config = dict(
    vocab_size=1024,
    parallel_block=False,
    init_std_qkv=0.0468,
    init_std_down=0.00571,
    beta1=0.9,
    schedule='wsd',
)
MLP neurons of a small language model. Each row is named by its layer, matrix (gate and up: input weights; down: output weights) and neuron, and shows model dimensions 0-159. Each number is 128 + 24 x the weight over its row's rms, rounded and kept within 0 to 255. Numbers have three digits each. A neuron's up and down rows have the sign that makes its largest values positive.
After each neuron's rows, "fires in" lists the words (lower case) most often at its 100 highest values on Wikipedia text that the model never trained on.

L2.gate189:111104136109128084094143118131125159112152176145142170193116117097112147097126136101117124174128089123135135105114159128131102158140104130104205123127118117124139137177129104150123126124137083108157119135184149129133105131112092131096151148138167139131145148090161115144180129131109137127123087116085125114163151142127144101125074117134157179133153114063128118136152133132124136117112137158123126081155099119127167132122121098132116100110126094142131162119131087124093128155103132
L2.up189:082069151143153081174156134159126156096142084123148122139146113112164093100090156132118129110148141092161115117173100166116168130184152166106110104138099098132125159109151122103121134119125119094143146138113095092139142139126137123116098122089101146132119099133114138137152152107137151092138187085163092103124122136155160140087139129130119137153100160117105139125122131122148142147163119128115108107134122133164089131093137118143138115149156147137181133140137163120131139142124068
L2.down189:076116127103144122138196156165129097123080133112128103119154150141095105149098141107132127128146078125138127123121109134128152125121136160118102178161122143107108125156181101129150112142121155088124171125135097110081115120145139156104128149125121153144118122108105132085126140115121120140076088166152115124148113088119168104118118092097173145168111146118147161133152131074151115114117132134180140119136108140153109135127164120126122138147163156136175142154148127074107120128081119
fires in: "in", "into"

L2.gate130:129111089105084132138144132142148129109135149157089158129139143130123139116166145128090128113127157142112155105123175139161163133157124089160118133131143113140067090190115126109102101124132106145081080140159140128142164125141109139120124133133109152143155134131114120136103143130105154097092084153158120084080152117111135138112143111134141110104111138129120181112089137149159094146114112152169111080080135151098110139075156165130139120131093137160147138135125088145085149145133127
L2.up130:094093133109137154098168156082137169097139095125095127138108136106098113124116144137114157112153111118143145114083129152128149116191133088121158109113136135116103122132150087155159098179118142123122109091132108164163149133159124151141122122106152115098147126120123169155153100130142127147162129100134116071179130120130124100116138135115152084142106123122090184089141104154152153127131141124140125090144123157082138116135124107122102149143155105060123149105132185100121126137129132
L2.down130:119105136085129111121179144114181169126136130104088141161121131140104122152097173110102156140142074133107122125141139158146108124154132110129081156152125131087115141137168053099104107159113115140107101085077082159173124130141150125119117112121158126130164135122112163117119094122135102134092174113126111107139119122125149109099182143164096122153127145121136145137147110135117078139142133122164155129133138156100128163171113145114110148122156121081148137135140162105114134123152129
fires in: "member", "university", "part", "colorado", "college", "parts"

L2.gate432:086105120123127092119167132076125185106107138125114141142108142107112133125143143147139110107132114129157150152140099117110079179076140137162114135109098109096099120150169118117147159146193168147130102152158127170104145131150108208129114131098131145146127110108099145128111108151135123118152126115152133145123112116141136121099121131104165140111108090137139131091129100122108154134145133099142137197089148134120164095123139130135123168108103120152116132106170151120129087151105084
L2.up432:093090108114103099147148130119112181078095136117122162143113126124123128136127149127180095103099114135142170148155118170144123156093127139162096142115123127134087102148137118104132163126121151147088093179157106125118171151116105181119104107153165102116113095132112118102128090164151146131156128118152119125120097126143149150130142132125132130131117094114132129099117122149097146127143118100169108190119166121131153094100126145146168165144133112134144137116134100096114139176124056
L2.down432:136139133162132127100132183105146155116075130144129140111106121130123139128125166127173120113122107077103087134075134127135120134112124172127124151122135124099144161140146165120167120110085144109077144113162138133110168136119127140098168133106153097115126163111101161098127161142141127123168115066138144108121082147158161152129080134137140119124141097095109146109115134138164123130122180104200099150104131151146116084104134160112114111120128131114132148099098127140126125127140074
fires in: "during", "under", "after"

L7.gate359:155097088136129130112103141147125120139138145127088096091150118097139105175130091160166144104076167110140092092090165155125098145141097101177128153125092150105116189118151127151109125099108111092121124128129109113131139115149143161080102116141099136118107112115129113155155119104086092088149097123173161145115108147136139141124125118104146131100121147150102136117094162164173149109150125133142123131139160112147126156130158111141114152130149111125093148147129100117164170160124174
L7.up359:084099147137147132164103139061164133159106157143086130140166167133101125141091152109147152131100120134137129155113114113110136129145126101136145137080136168123171145113123096159109157129133110101124112102113196138109156112109165091125166123088129096149140118103079101082143136126118159108132093136143100106135124103126115099167101157152105130112104073136137122123099125169146138134103091135136118140170147186146125142120109131174137147129132140100126142157120141108131135149157153
L7.down359:144123138114115120115117149158114124120118125114132155147155154138153157118158154137094100099137105122138129158174136132157132076115198149169126114126098132178124133099067141107130116131072113153140115119138098116145089113087143112178094098123131150194112127132113164104160111079150133139088164097121118137096131107133159103129157091125138126128109130094136114146148108131092119126170103152136107137152145117135152137127160080081163095110104128120106149146129154137146146144132142
fires in: "for", "while", "rock", "soil", "goal", "gold"

L5.gate114:147068098124181128077162145155111122129106145154091122096120148126116141150097150124129134141118105133069130117165126157115097140156108119149115166139142093147134121144135129148168087122128127090124120109122107128082073107133109128107161102117113094153153146122118093142122144134116124163073099139153134142147119104157173111116149120084172117136118099107119156147143136149135165147143129135117131109152088106149089120128165094144078132143124158090135147150119134192138127147140150
L5.up114:148119134125118139094153136135166158116073131139108125130107174129127140145107116129130146150150102145088124081170133125090104132125112122140120139096126085128110119144114168095159096114102133134154145100108121137139053107120089137100164128129136132113139158105127104139092135072141132161077124114139108136144144097180142135108143103108131136134169157116141142145124135131150113129151158143122165122108109109156093077126168095140111164187116098103122142153150151176158115155123088
L5.down114:134122123153082149193102093112132112106148151083157163092159126116124106137111095118082140119106095120128108129109116125128134134135125133145134101110132165085169148098135141164114133135109128150106122115135147155134144133137111130087127154117148154132104127150115182108116159106126169162095099136129124103122153154142105145138125090162122170125080130129111124131139111159152121086154123174096103121154161169168113161151131121096122142083132109109132113115171113102158133173108064
fires in: "as", "and", "performed", "with", "votes", "of"

L2.gate50:121083115133133084101148150119113103091186133120115135135090179138161151121122178138132104108102125124115104121141094172107150115165143104146151109115123135116125097119148116110153106171125148152111085122130137108096129153150088122157091123165177131133122132131120119084139150172081107098142114122143133111083125129098159141149094129122089128141109110126135168120142141139117133144161118119134129146130122146167173104068136132141107114188174139121132131135173146160110136134078141
L2.up50:132103117176135105076162149096116137101086140131167165161101162131162127145119158119135091149156134150190124116148120163040091159089152133109143171127103098155109152118131090148091107140157109108099110146140133112124149125128114131124117159141123110119161164119114099141142128161112144146137173164137160102122111141142122130132116158145118090149121091117113125140144147104105153143131124085150106130111125107142141134123121106156124121141132111144109077106123106094079156143111097
L2.down50:152096158157087089100110170107147112093107120155117110143158111158140149107117146100109133170166108130116101151125154110115070175114207133117153116143110116141112131091122126103167122165112122158119154180127108159076136158141105171110136156147141141110136112113094128121138132132148111114147129111104130130116114122130154131129109116147139151118139086136073143094131152114113178113120147125132126139149105165160110105071119177119119144134082123120141140118123091145094124141157130
fires in: "up", "during", "out", "upon", "upper", "under"

L4.gate423:057124157099100108176165136126174137086074137152129091143125148109119145120110134136185131122145110144104104138131115157089125131149124138148089149115177096147115170110115094141127101149133138118128177122117158136109134133135118131101107137131104143151130159125123113153138154148096060134104105122118137130132155114142186142150122121140137124126151117059150137161157161153091145123081103154130124103121171135135148171098123156091131151131161121119118136110152104110150131123119141
L4.up423:103116092116119112104133182107141188095103109144164125154160088117131128115146110106143147090106131102114126111134122099095159137191086123125124156128159106144147143132138101094108094114102166113119134112115100133094123143103119097090109126129085137153102114109148118185135110146116107115139091140150149119120118118098166121130150140165143150139134115100143125104163166099137127118145144081117186118130130090137094147115164163121155178177132157132127154151101085114129116137134121
L4.down423:137173113117124135091106108139106121130156143128127124177098126093093137188130107154177165147112137127125128103118189143170147106147103118124137155123064133121116152176096153165145135103113104123109074123136075165115147128121137120130142135127135128111095131148101121124103093116129162112123130129152122162114152097161106098118122081130111112115101117167141092160128100137127128134084127175107151152120121159098144156175130104134115123122152147118145069162148162108115120130147134
fires in: "as", "in", "district", "is", "under", "for"

L9.gate148:138133118134128141140092123129149151111126134144103116115122144125133169144107137134146149133120137155127170106138168130119110139156116159158113102160125121108120137137072133129147105119167139124097129141156133090115085121133112152078137110140176099120116124132138128170150107052103136134116141140088122080192132141152082126127102110146169156149111089119116113086122130115166111105087167088125147120148091112146128144148076102115161114118106064148114110133134136139136141088140177
L9.up148:106107135111174149168144144127177165092123149124104121079177119097141160144092107172125165161135154136109120119110141130156136178165171125119117119118133108137145118122131155113100114138134114148120138096125107136105068114113114121080133157134139126138156131158101145144131137111116125096143114105138129133118202115119088119150109126114132118106129106083151138151101128103146146107112188135144149115147093141141120139098108093161156173106099099108111139151114071167155159114120123
L9.down148:105133158088141138118116100162114116115104074127160144092132139114155127153102140132109159111132088160164109119119138136102124141129116143096115126104127143133103156140122149123131136142134107124121144120156098138141154114128133159064115125119104117128139154123176157100099125135123137113135140125093132095143126144159138120169156180110090124156148109106149124153089101118159094060104120215121118159209110125128144146140118128091133096157150110125162162102156141108127109134104149
fires in: "the", "several", "original", "s", "very", "another"

L9.gate416:126121129098102100123111116119099149093115101100135123115138151159132140120124156104145151116140124125142102087153118102141119152116131124109074130151127132123164070176109145106125160109137121113108107147147129162131095156125164133110081103170170141162142123149086123155149097108130156107138146158139118149072203109155136121158116113085138123153130147144122120146126118134092106113142147120154151170093124097109135139106150164148096178168121086102186151139143119136141093118129120
L9.up416:173072106102148173163106118183133104097133152164113142101125116142106136115171123123124141129107102156092119134195100143122097103136158125145112142126128155153127171087105129136123128131124174160110125121145174131113109124143138110129141107144103096132118183114092100091172123115124090118125167102134114130114175116148122141090122109127125131124074111121150136100151131138128158127107125142135136115120092063149134131135118166136169157093158151169155132120149089131097124145124122
L9.down416:105133098130172107129108143129169118120129153124140112143119096091149077150154107147094164109117110090126149144153138121107138133127125133184155125115123142113152093145125102125124141124110138097083099117165106153132141148122118120093188160099125136133151159150127118113104137108098164132132101129134162155133131160138107117112104087162141106146064111117173140152129134087152114088178119147126117149176097166159101116125134091135093146142167121145107136127174109070139131142107119
fires in: "with", "against", "after", "to", "within"

L4.gate153:123119140104145116139164160119171144127135115122139116122100119111141175123171138139131167157146111070150130144150118157128132139121144085130112107110115120115163133127096112112150101165108144123136130121076159109131086120140164176069138089120135135123072135157115063142139105122136111146154154116113128154175113108091134175158120125088132136130157102091142118121117105133138111104149129151129111118136128173135132167144171131144179145156089123108134089121135176100118128097088126
L4.up153:127136102155134082131167141122161121136122133149140090098155121105177150104142140153141179149152114101123136142147102144129129112134101102134105157114103128155170138093116108121116145122145129124113174073075113077145112137153117126144129128119154106118098118153109131118149118126103097137121119175129143135136188127102125190126127134159108163152185106068113143096150143155123131139112094108109125140110130164103103160110131208099156140140099145129130110114108144100106133135116118
L4.down153:166128155146091154169119126149131177093110131110147118086152124158128129113124114128147138124154128090163133149130102117114118148087095159101101105108127159141150093137172115094139120113130145128117148121159163142109096156096141160123132149142134170094108149117133078120148105107116123097159150114139144114153115154121130157120089114144166188114151135140109099128101103137182111140146101177113089102140126152119129166127135099114101134135056163123128125116140108147121107081141085
fires in: "of", "several", "himself", "million"

L7.gate312:111108180120135179144147119118131097134122140096108132143139123113141112115118154166119125131146124138128141118164081126109039129108167103109115124105087129088122103103117165143116129167158147093128127081150118149116080180144152127099146138129153139141123121093132137089140136095118164121080106111143085135131138142156141172134125112122094205137137100139163140146117096128116094117113102119136116113100132131155092171085149143120095133142146126130155124133163136151163126124123144
L7.up312:127166117158128129087099133145114161132122132131143098098129146182137117131115128134137074120125156143179146047102112112149148152114087111135159107085123151140091125152153095147168108140098151112118121124129110101095113151098111130104165136117160134128094076119160110110142162111107138128105146114069094097136144120130123134131115134144145100151107123123138129129164187145101180119125109116148110116104165164109080107141108115140107145146142120119164151124163133163118167117127136
L7.down312:166091120128151119142117117102160106151142121131151166117154182126139148112112169117118147144092102126131123127104095097145088107143138143139121127121145131096132140109089165161110140096173121165110154123155151109163080133103177125137107134123130074125133154142104119104095065118133155143115127120123151149109150131142108173110115155119126115101124155102104147162133145086169113084124149159090120133199140096105126140112096132116131131130143130129114127122146142131073107168093166
fires in: "the", "about", "of", "without", "with", "up"

L2.gate205:120156119171138093102114109140094128144101116132111131180163082163097082131131159164136103090111140157113138117120132141127137139140134136130117085120170081131137121111091130126142111142153083145165144115097129106110151128118121183096121146144117173169091140100125057146108119140177157123126097122119115115095179107084143128111160143168178135132137114166157148105136129130114140131167119134121118136096164119143125137151153119133119149105097141122116138105135140180121114118108092
L2.up205:128080053153155168099151114100143136147126119137115135119165117133118104130127070170129103083133115130169108115111071165089134105150186142117149139156139117114094148101140115110098093124105135143119150114071089142117151131130137135142118112151159129123112126131109076151103131135159142134138152160145146137134125087174155113129128133149146126124158105139143111146147098147092139176158158079174142118121139147103142131104151130146099159147112103104132147109095134116123153144111125
L2.down205:115163125127132133097109087155135115118089113088129153104139151146100098126111105181119133118171111107155142140117097147122119115118131180125117113135156112117112161131160128129092115119135134100097122145093125129154132122160184097150151114132141161139142114175131127157129163085160134146119121107166140142170076139155136108132134134118176132096134120104152115127100065137073127074112134094154114135135120171133127145064144141134134166120131084124160142134096161155149108116108106
fires in: "she", "was", "shell", "who", "group", "they"

L5.gate444:124114110154142143131122107125161142146095136092142140133084127103063099126134137146141105097121063121121117100169151126136112094135149117088077179082136121116154131129117120145160118119163126151091119162181127114121167152113122110141087152135128113145132118149111152134116138157094089141151112145157110143122095136165158144122083101112170100097121116129121141079165167140139173099160098121134113139134136116152113156111085154133116130132170106146139102115169142121086119125129141
L5.up444:123101121100109122168174138141115136118096168123093144146131167169137145142126151139152093078165124121103111135126140138147114109153094133149144113122141097094152114134105180098163131168144170139107125135108073147097128108131137110138127099131151147112151104149151133111147076107102128132158111140112162135096103110165144131120082108141163096140064128134058122151153152145135133129105132130130103148109126121120126117108112163145129094137168110143132105106146064184139131130123109
L5.down444:149106106168117147148139089133146143089089110113120108134136136097125154115126144111132166101131154125103150130122144117158181150138088101178123122116159109121167136133135098147092133113080102070089115130138145132121159139131143109111090128139111133113126109113090097152083128166157139132096167128121077135131093130104152158088137133133166134126100158152125154121139099093155144146163095110141134110128140072119136129115179163115126134120170120186145126087131146098117167135144138
fires in: "as", "according", "said", "associated", "under", "sold"

L5.gate0:121112144108120167139136091161137116142124099162120123133115123165128097125105139121132127115133160085079124115152116128119112126093129124120095128126147111144122092104136123106110093112178193165121129115148105138194086137138101115125153138113135125094163123121128141113067153144124138126150092132185096145135102145142132136146147097125138126119100129114097146092145099170118136110117137155138098188179117132137138174118118158123143187135177124137102137092103181148143152131101136
L5.up0:123126101110090138123103135107093106079168118105125149139099071144153122111128120105143082121123112123089131101096194103137132126139153137134137128127084129166149125164128119141130138121110151104127174121152142111142112126156140099113141158132143137143085149155140099140123146108138146141112177110122110108120113175168131147119089150135157078141091158132144168115129131154164131134180129134118124115135146165088153124125074171132139087091137107147086094123110145153136177142153116
L5.down0:148195112089147142156087088123139091149165125114137156091102137136110118126134120129112163128133124151134131109147090111119107074118122160151153144100148106111117105139101141125117113128089131161089155166135167080161090136125131123126109128122082159139108078145148125144155095130115175168143146143145143106135135107106090154154131101110166128156095148099118149146129151101152108136108141140136109104141130091116097117128144125127138140178129124151139063130141186106155117105110153
fires in: "received", "history", "death", "succeeded", "except", "once"

L4.gate408:179124148151123110151105118161084131103178136071161144116162146101145143136160054166122083152117127115117116157080126097189104115134103102152135113097144118118123144167149149110183107143108127111111133119129134123102134128150154143086178116110092125122160099095116116129124135186126105097129127117081081123144125094110115125162121184135120122106137125136111129145131133145111133152178142101156147139114136114129141122149123118151165152134158128129101133109125158142126101121140118
L4.up408:134130126085060127119111199166138143143140127092100135144157143094183153140119093116148140144117069127101127157144129092129182076109137128112123137133099110103136147124141164114148120115153100125101153060131139124125086121123114122125140126152144173146117149110127144104122128196141127143117137148121113148163170129133120154117141136129143074126126093108148115122142116102110128104154128100137122171154141122149133149150130111121167108097165125107091122080114098118150105136112142
L4.down408:151117115131123115137126149094128148155138119140129130143141151135084143148087164173134143184144104096102092107129162144142154152124134109150126097102135136109135148112110168183117152158139112107144116115141132122138094124147121170134104116110156088182150136176088148066132095127134121129115133108130098131143144133122121156103142118140079123125116120107132096109121117147087139147173155160140124095108110085131081125182180114118141169107138126062137118142156103112090124134123112
fires in: "when", "also", "was", "where", "is", "while"

L2.gate317:101131137092119086136153167077155141096150148145078140133099115145081150109138127124166114124115136145124147116117155115125104112156091105143057099143117122168168137154131158108129134117104134110101158096123158142130144094140161105099142104154131163137138113157091164128136142158156127089142115127138152167133175134130115123148156148142136126097127080062135075117136140150112149126105151111153086161129133133100088136112084172125119124126124133167115146122157130141127104142154120
L2.up317:104112153128093139155162164116105125096141110088117102186112140171143136088146126158088140093119103092136114080117116150091150125155100139090146130125092130100158157095128136146132099103135123158164112124156164168118127109151134147160109146146125101109112130102172139154141100090141114124145142110112134139163107127114156121128114158117123103086117113162111124116178119130137132119103101148149146138127133150220136105159137135141124123146122142151113100173159158131098120075141134
L2.down317:142144131108147126104099091107188127099149111163139120115130126143153140140130105074094124145179105153097149124137120129130132149118107093128150134191134140092135126126111129145127119150109117136149135087129061122154080105087122115117117134110137165133095119086115116108134127189133114133130141152142149115068068120152130135140162142131135129116140186112154127105117187131146128128124103147093125130119098097125143139095169117136168147111125168117150133112110169128129156082141150
fires in: "university", "for"

L2.gate219:132123113090154115134180127109122116123118086105139125127132082095076139067074166143108132126098208109121147164129063152158128132152115127097127114115149102146149137175119124132151113149151125143096118158144125125107100138136112114118088122119126157147173140167163100101121124129116116170153104137147132134104096121136122127146117091114141115124110130088140101157151113145126116156149127153125152126088123136170138098111133123165117152117120118158162113135140196126112163098129144
L2.up219:154138083121125118119190111143129156172072124124103121138148107094131130110110174133164101126087129102104145162157100174149154168171138119131139149089157074121154110146083115150074130160146099109121177164129112122089143130104108115160097152118162094146135126164105100105137147101150102129135114162159128101145133104132095135123101112109142128135121100088108110110121132153111127151115134156119145157111147118164133118137138159117149154155149146136133128123132190105111149120124147
L2.down219:130140136133132135148146119118156149158094142104135116130108094118140121121124119159136160128170118115184142090127103155069115112162069174124134132123139125182111140154108143117141149120097131137140122145121169111132083104157123122121166093124167122120143117156117144067136112120145108110113088135130137138133124083132171149144102070134086110114074111153139107152094120102114109101130178160129148163153113086153108128085138130120146164129113104118128169160142144147133135161096121
fires in: "and"

L9.gate153:116137113098126166114156138133106122152151080144134164139149142111080120143137144155162133120109140108127132135063116148176112143144134091144088088145166106111110131096095108108124100139123128110120115161108078132135124145117115191118119129093131183164125137103114118126124108151149117113095171156101103134171102135111082152135159139142154123112129156149104118117100151138092160103086104129121119129098098139137126155168124081144169152134103109135114123134127108102179181137139131
L9.up153:103174140123171162106135122141161108095157137148128121099155182112102153129122118117137102117114124114139141164107094135132103181146134118123065114129157106108086131174106149113119090125143122142098152137083102104116113147134109148163142082130149164176154087106107158091113095117125053113086170176119108130160107134135162123127178104114135127117139121134118126161161100131123128086144155120134127143141143121134138153172144114124107149164108105122118126144137133119128159118137118
L9.down153:162098077150111135113113130112149135145172113142121148097134118189119159137145171155146138098111103120120170178137131132111108095124150098123119132107152137139111149165080149127149169127118125138171085117131129118090086171117168135135103146133142152095118120148143130085149086105183105120107090122103147122099129095169169136088141125170142098128111130108159149120129081111101130109138118152117128135136120106097142120109174161141105104145132143146129092130111175126135123105102140
fires in: "international", "qualification", "information", "education", "operations", "operational"

L2.gate55:141162149144122109146120155132155135125151146149165118105095138127106122122130109102110151133132127110135113136120127071124102154067097187135138109131115166096138150061176118152145147130120155162119110141107130118157171128129133151087142135158120102123093110080131148116138147144154093108115096145126116125165130135136144112128068102179109169130140128110108117146162129114147134144114134096130156147157128134104086153155160120146089133136108047108104151116145092105108144138143100
L2.up55:121123140173109145071123120114116151134162135138108144121171109102115126125128133115155158144097110136117095090146094098103084156143156101106121162121101171125121103138154115104146123133096145100139175126104154144155123163102145151133142121127132193114147150144134140149124123126122131138104130165117147127110139100115115103129149140124125140138146066147165122127141152127130101108141131138186096113117094116113109139094073129093196149158136153157085121072107081153109109101145143
L2.down55:133138064139120175093117168103115122143130163140102127137138119096127141167107168131176101140090108119120123073143107149123101125153131106119136176111141109108150131094092129141165105131124155095132100148102174094128106168126137146118145112145096191082207137128132136125141106098107129139117122120126141162124153133079119105158151114112122101171145129131104117106112139157126149132168142131134112113122146141111120123116082124140139124164137143083134138073108109114144099154130145
fires in: "through", "between", "in"

L5.gate171:141160159143107151175124089120170100159122172121103135126145110114172144136134185103159137133135122130089145131164114126120151136121141097154076159103131138104155113140117176145130132140183118129133099143109110135125148133129180162115117095108097109081108097142116122119115115090100107121116106136104117153147122115136138146131123135087096139136097110120114141087138173147161101126119121133182110141153147122157115146073093129109142125115135179134110120141128125125142083096067088
L5.up171:162137075120146137166147179097083098142104147107121137106153098102148100141109154082148108133122144156141119163131129140147104158137142098112127142142117093129165123114127107154101113108137188116139139097078083142156108129086152158132105160138165129106080130129111056130114136111121145157158101130108133117124122141143137162137145157152144154124128131102136163100127153148119142106120125124150088152153171078147109116086117152119156119125151135112104138141112087145139160151100090
L5.down171:134152141102134103115131119111177153151126136140109138144099124158203163152136138138167146156141167122134141112160096104125139091087122133180141119102137135090093129140130136135111147120151112138146083138151122161131150134086147130112138103121139141140139069108153098069125118119073122149109134132165072132122135144136108118107067140072141132138143106097079126128150114136123161086137107152124159127142159097192089140129142098112131128147120114122127111140127132146138112103141101
fires in: "after", "succeeded", "president", "germany", "to", "german"

L4.gate1:100100119126113113151163116170155168150124113143126133145132156135149163130124109125142130116112099218125147157120123152112138161137130107168091091088148106136077141108116120131140105166146140134125112111106175136114113135161120113077128117120151143188145070078122090099139156142123142117165132124092106113124118148116158166153118119112135115136115124138145112140130119147147135143121123140107168114104138156115108113159161125105143150148123070119152133145161120116147158110053118
L4.up1:124124119135143093098108097135147120124138137076151125108121140127146125120113099101048128142080096150132105146109122143156139143152091084105133146098085182123148120161154126161148114176139111139131112129138108152184118150148094144158088131134135127156168107098138141133131115120116112147170154130102107146089128090129087161138128152123137152127098147164142127082171152156138155150137129129104149123111119110139147105134139112144147131138150132150152115128181178120167126100073124
L4.down1:082118145107121112124107139149182114145120167135143134123116122174136161110118138103137128092134168178110126130120141126114063111150092123105098126141131111155076170112098120152131143100144106067113107138122143106128122131131140115110106141124123176188147116134091151112123119154097134127150132154128110127099115102153096141121123144161153129160114134145092155092120114130132080137094132109161142157133090117131112134132126140132116168209163089136151129157158144137102115100086128
fires in: "at"

L7.gate208:131095163142149125155119106125140120128162192162090117132156141144094122136114148100139159163108155111114097149126130116143088134113086124156098135074110152149122104138139149128108134123166168122123108104107139140137111122115151168126153119132105112118140125122129121117117175106141123144106104141117162127178139113185151102123144143084172132186167114114110134101128140092155115105136167070122123121140131132123130165125146090148085106144116133095167075170132148111127174103145130
L7.up208:110121134142114144127137130122120161115112173136135180164111096116133101175087127132067147132129149179099110143112131141121108132097137140116128174142131160142114126124141151138173105182159160095093094101088144128141133125138112103063106117125156144144128151093099153133124137081116164120121116107113103136165142103149124124116126146153085128102117137150132068124127140127173151138133163173126138124112104104131116095149099096149141131151117142161071141107138099125153154086116135
L7.down208:126134156134115140129144102056129176139099138141122114131141092134133105099123143143115134137134078152100163128152154130079111169120125122155137117097144088146123134129138104114116147118126143111134139107121150167153121133141156089125175107127151071118129158090143153094129132121130108121097146130158116149098140130119148114112177144130055107110157157127137140141084111127161134123140155159168124155135127149084169170132116095126149065089115158136155134113161110115128115148098083
fires in: "about", "available", "above", "of"

L2.gate168:145103150123154143083135116153104121141101151114116105139107093065145112130107140131123146102115153194095081167104092134160123162137140134171102124124113138193122136152113141136147143137150180113081118144116115137124104119157155110127115098126103110168143189128121132092124139150137119125128109121156160148135146146123151129100110111084148125104094135124142135107107099112154082131138136108118126134126184120170140151121150107126155163098097136146089088131111145166127156116080124
L2.up168:117115114140162132130168117114151137123113126173102149141142136157097167133149151133106120164161126119128110168123085100070113126081095096118145128077143090135152091122130097148103123123159090160130118130147153143104119135111101135145129150111108103114132126112098151139120134100127121139146099083113153128105124125129150146169127116174110106182083102152126140105180138215143114151095131140153125133099109165174096099112135103113136101124129178122138135132153129103103135142125113
L2.down168:099136084134114150153118098090157125097138108138117143133166142171139126136112154137131127163151156111140128106154121146091156142109137099132115145103121138122123093132087132133111133079100140143119112117117113154126158163075076105134138124124152088157145126080147162178173087078141124090124127111155118128140137138165069127137130127112102116150105101164104120130098153161144149122119142181122131171102123108104123117133117139127133124103126145108093169109196162141145154141098142
fires in: "by", "for", "and"

L4.gate17:152143114073149108075090111123106130122142148139115143132138153149102130145129091123122155119094154060154168147125078132115119110141092114149139113136138092133085153194075155156122142148109109120106103090150118130110146115172144125139077154137114117115151117127137095116137136149135117101114154125114118138165142101115154178119116128078147120121132093141133120127122141141126115148183124082114103113063129147126129156125152135169095161123164127118145102116124124133121129165156160
L4.up17:127150123110120118115140088168084138117147157136115149145159102132141105164130136107107152094123152104128118123149107121102158154141090090137151146137130124168141147129102124129114142128160085159124110103184093117116153119186144077108133141132119096107126138120095088079121120185113120100152131162098072151156121105153131126084107133121148120125117149139125082107137106141141078157121146108148122136106091114133126141103142128144118169179169156115145117132137083124122106164117177
L4.down17:109118108100129139132086126109106114117093145127130098183152133118110131138130111123167141109146118140096149144111122129088127147140132104137107132137139113130111110133131146097115159139124096116150153105136156133144144118170140089136099127144109109145134183114130134088100106184122137148128164147096131114134129077106167123141139086111113143116111124164093174143118190131155144118160150127113135102095164109074116143145109067102158149179117079143139134140068143151141145152176136
fires in: "but", "while", "when", "because", "what"

L5.gate147:108086148116134078113134109136178130093109155132153141132127129154163152147155109183073152136147154140149139127119074102120132167151110157136132105123125103126119142127151175142129116139139135100158120139145088128128117134123101123104179126112144153169112092139077081104149140119105157133134091111140131099104150094142121144097132151121137146127122126083075122062111117139117103134159133128123186075111147153167137119119107143122137138147155085146120167140145123167114126138124118
L5.up147:124136095203131143130153123108157148124125125116149110089137087113131140105160115146131136163116141132115131121107159160100090125149123138125102154101119130114119092133182130141169131113136081130117116097141153167116102118158109133139139128117110118190124098138103171150167096139133128137116091098121131121126130100132113155095126113117138120143100127117097078145200145116144148125147097152092145094100178168180097130094126077105150113142133102138102130103096153155142137123131155
L5.down147:144128142130078127150170109122174153140121146120118115073142179143120139140106148134116105122101092122154113118125109129102099105106114150173105144097110145121150122179120127145096165107115112116115128124103168120104089147108202147122137167118155141136122164142129146073156158141140098135125104091120137135112102100131119146091115101134133127127112095100131134131140107156138122108118126148171102172158137113123104132106207136113143153100134150129150111153147157107077115143077128
fires in: "of", "at", "for"

L7.gate1:127118127192089140144125100073111153135113134129131105098161093145138107118084162125120114133150113085135110137135089156116096136127161138107106132143144159140129181110151117126154147144123122142123146137115131082128130190101172136116093169108111137090108094079115136126127139153099101116157145130094123146182147126105107114154118128127152123087131106125120149135142127147136112143106058119143110124136148099128126122135125139131127115108185152176104183126132117176097114160131164
L7.up1:116133089106177104133114152118159139139096121120097089139086149153088180129119127132156101135173076139113129116156136148137105135142101143091117116113136102138113174104133152100125126170138156117136169081131126153103097139139104140123132131112129114149124123161148128154114114119167173105147109099112121138104098068183140133127125157154120148144101090114122163132117102111133093084103135137127134134131148128190130155153098152108122107107140139146168121143106155077137089147169128
L7.down1:159120130152141150123116138110129097115134124181128115092194122134157122093105118148109146127141146119143137136125068108132169096097160133093120166133082087119102155109134142144121123144172106141112156156169119130156165127133150133123116122169145160128115150138124154184104080174144146095158115114120118144098119119109122093135114115128195131129133090125121151140111175101175096084109123113146097128092118137124111110119100165138110112096103102141155115093115129142102137129142151
fires in: "until", "the", "his", "several"